MLP neurons of a small language model. Each row is named by its layer, matrix (up: input weights) and neuron, and shows model dimensions 0-191. Each number is 500 + 40 x the weight over its row's rms, rounded and kept within 0 to 999. Numbers have three digits each.
After each neuron's rows, "fires in" lists the words (lower case) most often at its 100 highest values on Wikipedia text that the model never trained on.

L4.up274:455471488534523540512574536495517489494450445508538450529509463493538477511458543530426489511505497437563515536482480570495505530517504529467543465527497556471561455548514485527494453522505468458524472478526480598525552484567537490515488478563454504389473513465492449475456449487520417527485518465549450553539533458533540509450494451451508500470485514532413423485531476415496550504507482465464496484530507504576560497572469499492563548392526525565486559491462484565495496504439514531433465507503505504587554509538470536521496527477467451499487554503406593487514540483404518457
fires in: "not", "to", "you"

L2.up54:583459582524573456498489460506516500499496515519510465506535557405471461434490467536498532412433510510457427511527468536487442478496562476438499482483495464539544515524565493536552504550589444507486486528560439514483469517579538555556485512449466480472543504562502551551522613503493538542501492542559525430489438447401491501596505573470490481476508460520522504516565499479524488479504435548483510458511421538509508510490549508471513522493502412467529523508492512476443505548517462564513511511501491495506392470528446487459497454532526469479515556529436514497503517448454517446
fires in: "three", "took", "two", "would", "time", "no"

L7.up615:550567565478517457469583491471451506443488517480479556509498530523475483513489466491544398555486525499425520471507422499490516453493513521498595499472519497581540489566499497532454514482456472502519412473548559436406492516434507487570609518513494547461550512472515404505484455489490572542562458526557524483532479473480475475526466492466578499499506502553453517515500517510578492446550497428478551476447499557441488473465551485479439498525531524507554546479481474556465479542502553532561483479539517476482548433446452510496473477499458425511488532482576539504474519501545548438
fires in: "his", "the", "following", "a"

L8.up320:472482499532485539522484529518489454462467546455560444418458476457507533481536506445500484529507494430530434556387486545476508525519486474523503527508454555505489523546479397621455534503563411456515533501425513523496570531409526514486552400533507452488560512516488541490513529509479469400488468489528535465509521476475513526501471461460487452437492491516472516541447419528511520516506492539522491478474514566495463496545517532506510528524514433611495503561499560509464533527493518599529505531604502479434547533551494497463513536497519451462476486532523536482508440473451550479
fires in: "and"

L2.up622:443524515416515483471555452567460464520499592508418436542482545558502449456523469471489444603487520515501456552497510489406527479544499535524538533523527449516465501570471567506372465450486521494484498545489552550523549549522450521514506421489456554403565508562539470526520447487505493526488488426543511431512485445460490522505542531508514469466483488526518465530510534521463502569483506503502506500473490437481500525481510488480502517463451493484499463524480511487455490449502520535434413509467447558513507513447393565519509460492513528506538492583448471515527586466569476501
fires in: "in", "the", "2"

L11.up368:471516444439455446483512505533492544523483490457435526502458488509498491519471509545493514501536522488485469484530523519518583435539530572481533512550543565510435525521482511501474461471536498502441482479462516493506515584440520532478469491549523519464514502498450444469473617516483480443543562579517432479472524470545510525554439491493532454438549490508537485514471441388539497497456514496589586573479468506497522544571518550434458446417568501535476537542456499473436539472501510526476478485485443472524572490539574524497393495477511454479511484480543501520431477528474520400
fires in: "and", "to", "of", "for"

L7.up155:503487513444437488459546486470529481464551457484487537553513526555477448503512460518522531531500491580561566542548540499556496470498527559439518513523523482522536490546513606501457525445555474458504525476521460495544470505489504436501542514490484451506572422543533508462481511506526487523414570507490615495491507513453497452530524487382483536590490569533501527600505528549461482523446530540516500415483485465483443456497474531491527453495487520483499520420450484546494527491469458520406514467572440402470466470463498474477525520504471480513529438528435432452497530505541444513
fires in: "of", "graduated", "analysis", "climate", "auras", "electric"

L13.up299:562543498497486524522501458412551510520537504538520485570535446457516530430500529490488513459554482535495530555482491553557510496580476488521510531449533543539504453478509557470497530487539529541479414466526496438512464581516536515429474486482476572539451514481437523530503517460470506468501467556523459483587543505434535495508530444529522481506494502474378491549549459528497421535542473522543463509395455495509447538548500454507447521475499529518525424511557426387514498495439452514524448506480462524491485430483523591480511465454453522576444508507527529473503578493521496459
fires in: "first", "second", "full", "golden", "third", "greatest"

L2.up246:496510525484492493549516492528556510471493476512580483501468519452488539541508468454438533546538471520482503620457525516538557499459480519494530453538540399535528488538517582498488437479575519445469549450525540473518472511466509420474508549543480529500515465456467526499458456553531444475523462443530478487556513461482567461563521466495509449456530465518515485496526442562442477538548490486540471497508583463483562499518461477462466442553445547568551462507491518429410458443498468450536533512396533538591520550523488554552469458488469469545437494513442542498523562500516448496
fires in: "league", "division", "new", "championship", "world", "in"

L8.up333:498508497465493506503520445440512492488471471509526555510527573479463489557444478515555512515492536444516511411483523461445452518473468563506471419546516468583558508516486483502474478498533603503427441476507548450544553530534494461479490451519502524521492482565511447561537505436528538460579537482535547514509500519468503621477491469410470480566429526527508489512462536442456484487521486422562481521509470570533453500483495496488491477513420584411507541503500523441464492477515493504502454425454562498537517526478567558550537467466494469541455549524565475533465498547525589475
fires in: "at", "to", "of", "following", "using"

L4.up402:482485519515543549522434429478482559466560541514543512535485491488521485515584469483521507469509520496493537547457510484555521546515525504474558408481477459519457490550479519456565491567507489469513499487529497540455441512482509486497492464478577552454497508499488468429543527414523524493438468451518477495504456531491540478520458500536544500538470526582580562444532567496509531545453506417587485440570516471472462380458493495502487569466488501493519550513494466544446422481529398457533486480455545547501502536452527539521485546466588435487518564540524503575491458546478431476
fires in: "band", "song", "songs", "group", "album", "albums"

L11.up223:536511515487487462465458566457455500391516523575551449505478588494553514474470508514555532497449489545571450467513570493521524458551494502511514461498502502438349566536505418473538489532519439512462415507478487589506494484463515516472586436477522572491517538520533470474515485526517534494535470568441459520498442552473462476505474501514539482533444491480549446587482433544540507526452487469495536521462486480498540507562434423505503471594507530486476490510459529452492514484435479507556498525525494453455527530548548503547472445475468424510510506505478562491474499560479528489
fires in: "where", "although", "are", "with"

L9.up495:466516472548501412581449490522480548484529502516461453448538555528465466526478472446496484501531546553549443555463478527458482496541484443481572497532511457490517383514537585491495453454496480551517473512540487442526500441429524466501463505516487509449471421524483542523527514509479514530499553582496491415515567531478536500412470439488545431474510541476484526445555508485470558506489425459538468552509517511494545526458577571525500440490468521477505474502535509539532505454498488522528564504473550553510524407478444564493530443488484450503531563506543463550491498627531528494
fires in: "a", "in", "yards", "goals", "average", "lb"

L6.up577:527447532527539493514528553541549487522458474482522545523473536526488487457545521480521466530420450495562521540492426496481485506525424511489469461521468517488491477499546470456545494495447482493518479486534475515588491450534593470506469471528423448427515547481461524485559498551519485517528507477610528498524488516449514478479570420547554529457512558455532453535460488436504478473492523500514435497443495481499436499541476513530532525481510501496534566558479598484510512590528450505438566418511514482502499559529537469451413529500423433466491528502440532457510420629484492480
fires in: "to", "would", "chicago", "you", "electric", "can"

L5.up341:469533486508488513476474546475542481465433415495591515516523447494465444425464523489525499538476580496494537536497552465544536507461551483513496493499482459464478545535553497496495473502608522517454513550536485537462532465471458453523495482504400500475487400473603468514507512506428558508531533482507623517474462519444478544454545453400502455590509481478479566557445486525473479466501447506602495510497488472469484502462477528526477419489564465514506442501518513527475562492469528524527486492610510452436497474524526468484467497510473492482509572499481457502575482521533480563
fires in: "of", "ajax", "average", "auras", "away", "achille"

L2.up42:517516534497518491535580478525546505528482488461513466438515539466494521555434463467499485422563455497500470462493519551495479506531518528472498524513492526419533438599479519497510487514579471506588475497492515474498460495484512436475579495465473517449497499521446502603483608556462556479392496472520476579486454464388506386520516503541553519495422550503523511447580545525497486483499487465473537502543503473465493503498424522474507557530520424461483501584470531461564471514461449559483486526529549510482469539484496476520511484522468439509512526504556490582485553491478520570
fires in: "family", "song", "group", "album", "songs", "station"

L4.up63:497552501501518504580476574473562455547427470512506495440461559559482473532491510485499529532543561458542455507494595499551467400484498481512526509506499465521472494522520536481457446444520480505557484454469512503506464475545503450449503554495561491495433456485529492518479515487513579508487466501473505531480506489477572459527413496453450537391553553495498533515555531462520521430422514442520532466460481522559476458553539623533515512489528478540602508464525477460558564542461488497539493430560420517446502502504510502420492513433448556486449448533519487526461469492508504474
fires in: "of", "de", "near"

L13.up297:427543535537531516461481570536578555430503517435469469438477472451574509498473456475508438568482477530456487482495415532521477422524506443529464527525507508514478493457535489500490433519479439489524486473539513560479488485417484462550507510507512507502425489533540489500505525530532527539545477595608577517475617510481489516523508505538504493445551531478418533436560526526501469419530487493471492503522505481399537519502445541486461572485478571459532546507441461514512507452419533523572542521533524537546414490488505534506495447494505464571530468463494488490492557470490493488
fires in: "a", "average"

L4.up723:558526551556470514472441482493511573486467516480497475531478503432501561563470507508528441458541541564495432496532511476474478480531553563500512536431511542528539456523441514495567468537456527539523470534494496517422537520509465535500482482464464495536535525483486441415544557506565519508447556448554476460488546556483541463578539469466496473466517538530470557518449445466520573478531528521491542476487461495546487545449531479483429465482526528469557562507422473443492633519472568514437487562488466494547444469536483505563538480474473515534481529524428522461504460438497391518
fires in: "two", "one", "three", "men", "five"

L11.up285:433553387447518490479522526503512537515423542452490541509530516564534491555474486464536535465482518435475478494546489522549527554531507551423505490518533477530488539507451494487471477458552509504519437494491490451543565483428519451487551455361452511494526445524584497486456531502437572464518530445516434462463461519511587475529498489475489494483455487496531472490502549512556563463482442488556466512451468415549525515563497523505558446590469529420573499540531544478521525555506545535471471531483420538527495521553483575504437502457465463505465496485460545493524482533497494529
fires in: "are", "were"

L5.up599:513530578531511485516512562499486467506411474489589535420563545497498463537479510494469464476506537529470483496482520481491511478480477502519540470521475467512495549545516437568462434529477437541594435485484513504466474552546505535563467505480475399451528495463554422544563487502491503567496506548478502490435484511502513546482490500475516492471513417464557450491518485486531525528518513576484513543427465500519474502473520539491521544496492462533512513459529483523555563486564463525477393466509541571435503515419507418502417431491504471481433422508540520414578483464589527513
fires in: "of", "united"

L4.up679:539512476558517509479469475516499434493462487435423420535514546524590516532483466429470464540542549496479493461544550548497489567538524510463503488484457446528514466510515478522500496451447420558507483504443575597563528537509566468501480436503533471460540547391557472531485543507471468476489508509561483482527482468496497492466536414516480486407504510502494474556511489517517546453476532470524511521423483402469477569491504488437497477417466544521456516491526576492485579509457530553453526548446485481568416512525546474555478518534458532475539531520457576511537507491501451481
fires in: "he", "she", "you"

L13.up426:487532517490574513417487588519544477534491462475497465509516539591462491516477521476532483506528465511499511483540483489441458544485470491487543465576529474511524512434569511480520433480485420488529595516526520545513491474501540390546551449503436483454442608483529512482473503472583506516510516498470521541544478593523532464452443552434550545505554535495416413497513482465557505464471429478482464479518473525444506447513535532553487525491544473459482537512480497531493536490479483460481578473491498559460403521458423469494490472525471434540509435521486480563451550479520493553
fires in: "a", "are", "of"

L11.up62:488465504487472473502445436474399550564512541468477540496521517542462568534461449395537518528488546546460493531469490535580515546478532515415604532554461499511494497565498458434505535423552547400487533510504541566429487553520468494449488463506514465452532497478548483438491440523503547510549474427435468480494460493458525534530558543547476435514545524485478460518533505505516513448576509445504515574523411542495499501482515488465483427539522449478481497507498485587487520499582495530524476528444476501454528507548482549535489505482481504577476439485518521444490506448537459501
fires in: "during", "in"

L9.up298:511528549480441469455512497418491485550450558437512595452571539479523512495497529456577483498471534459563527473464476499404522508433517539517491394457559474467487540484426511497480524481481540457529489481523481446513471532438514558409470467490466519492456478515515552518499524484546617471524497456554481594546446529476525517475494527506433479508494477548517469542471500530520442535522446442524520507487573583543509452513489521527578454550494502515476531492545504485517508480565496501558478451523469548482536462560509605516527515446492410514529515475449456466433489486533477501
fires in: "of", "to", "although", "norfolk", "period"

L4.up320:513463537510488471516479572537423569497470483495547496510494530454510489500449389491517540487556520497502470540523499524504548470503421499504549440502538527562593477549528497496415547514514530502542484510476471430461454474513586531451514521503518502462418536495497496476541511503487412448501492503469488501449472549458418533518517518479470497563594495521538485409452566564546451470546564432459524473515502533509491504541444488474404454517424509448463450525503459535602487504481507520505471475460463503463462512543554562509492512497491551463485512427533479532547525503520561406
fires in: "after", "before", "during", "for", "while"

L4.up637:496455530454483497519504534475497574465530526446510474481414486535420569512521507475546459506502523535555523398506504561433468532484406525561555542547492549413569506508487501463488494477539475509480503505472470461489518505536519429502502477545461449465577484449502543499529546539560461529542542543515475525500530523441525514470480445522519459438463476484431533397487599498497538573468527478553480456507436467428533523520449518581525561581460431489541494444506492556472503449497511525510493550518478549502555548509480442552456505529494482467483500437459523507457487493535500416
fires in: "the", "this", "personal", "females"

L13.up192:505495513570517404426508494493558558439505569440437544507451434405424473491560545437501497586577531515498486500545437550513467507436521544576526493503564491530462481430563500549560433496474504497545519455505481491494526479525496450514479518485525502487555530536508553509538556529471511493587463562509458534510436530468525501508503427492541531544456565546456503510523492574505447480430408497508393445510496474507499498460557571519500555533530524503482494537488491482537549471507493518526532477534469515491476465487504551490474504443526512409498459490475482497488493475506515402
fires in: "a", "club"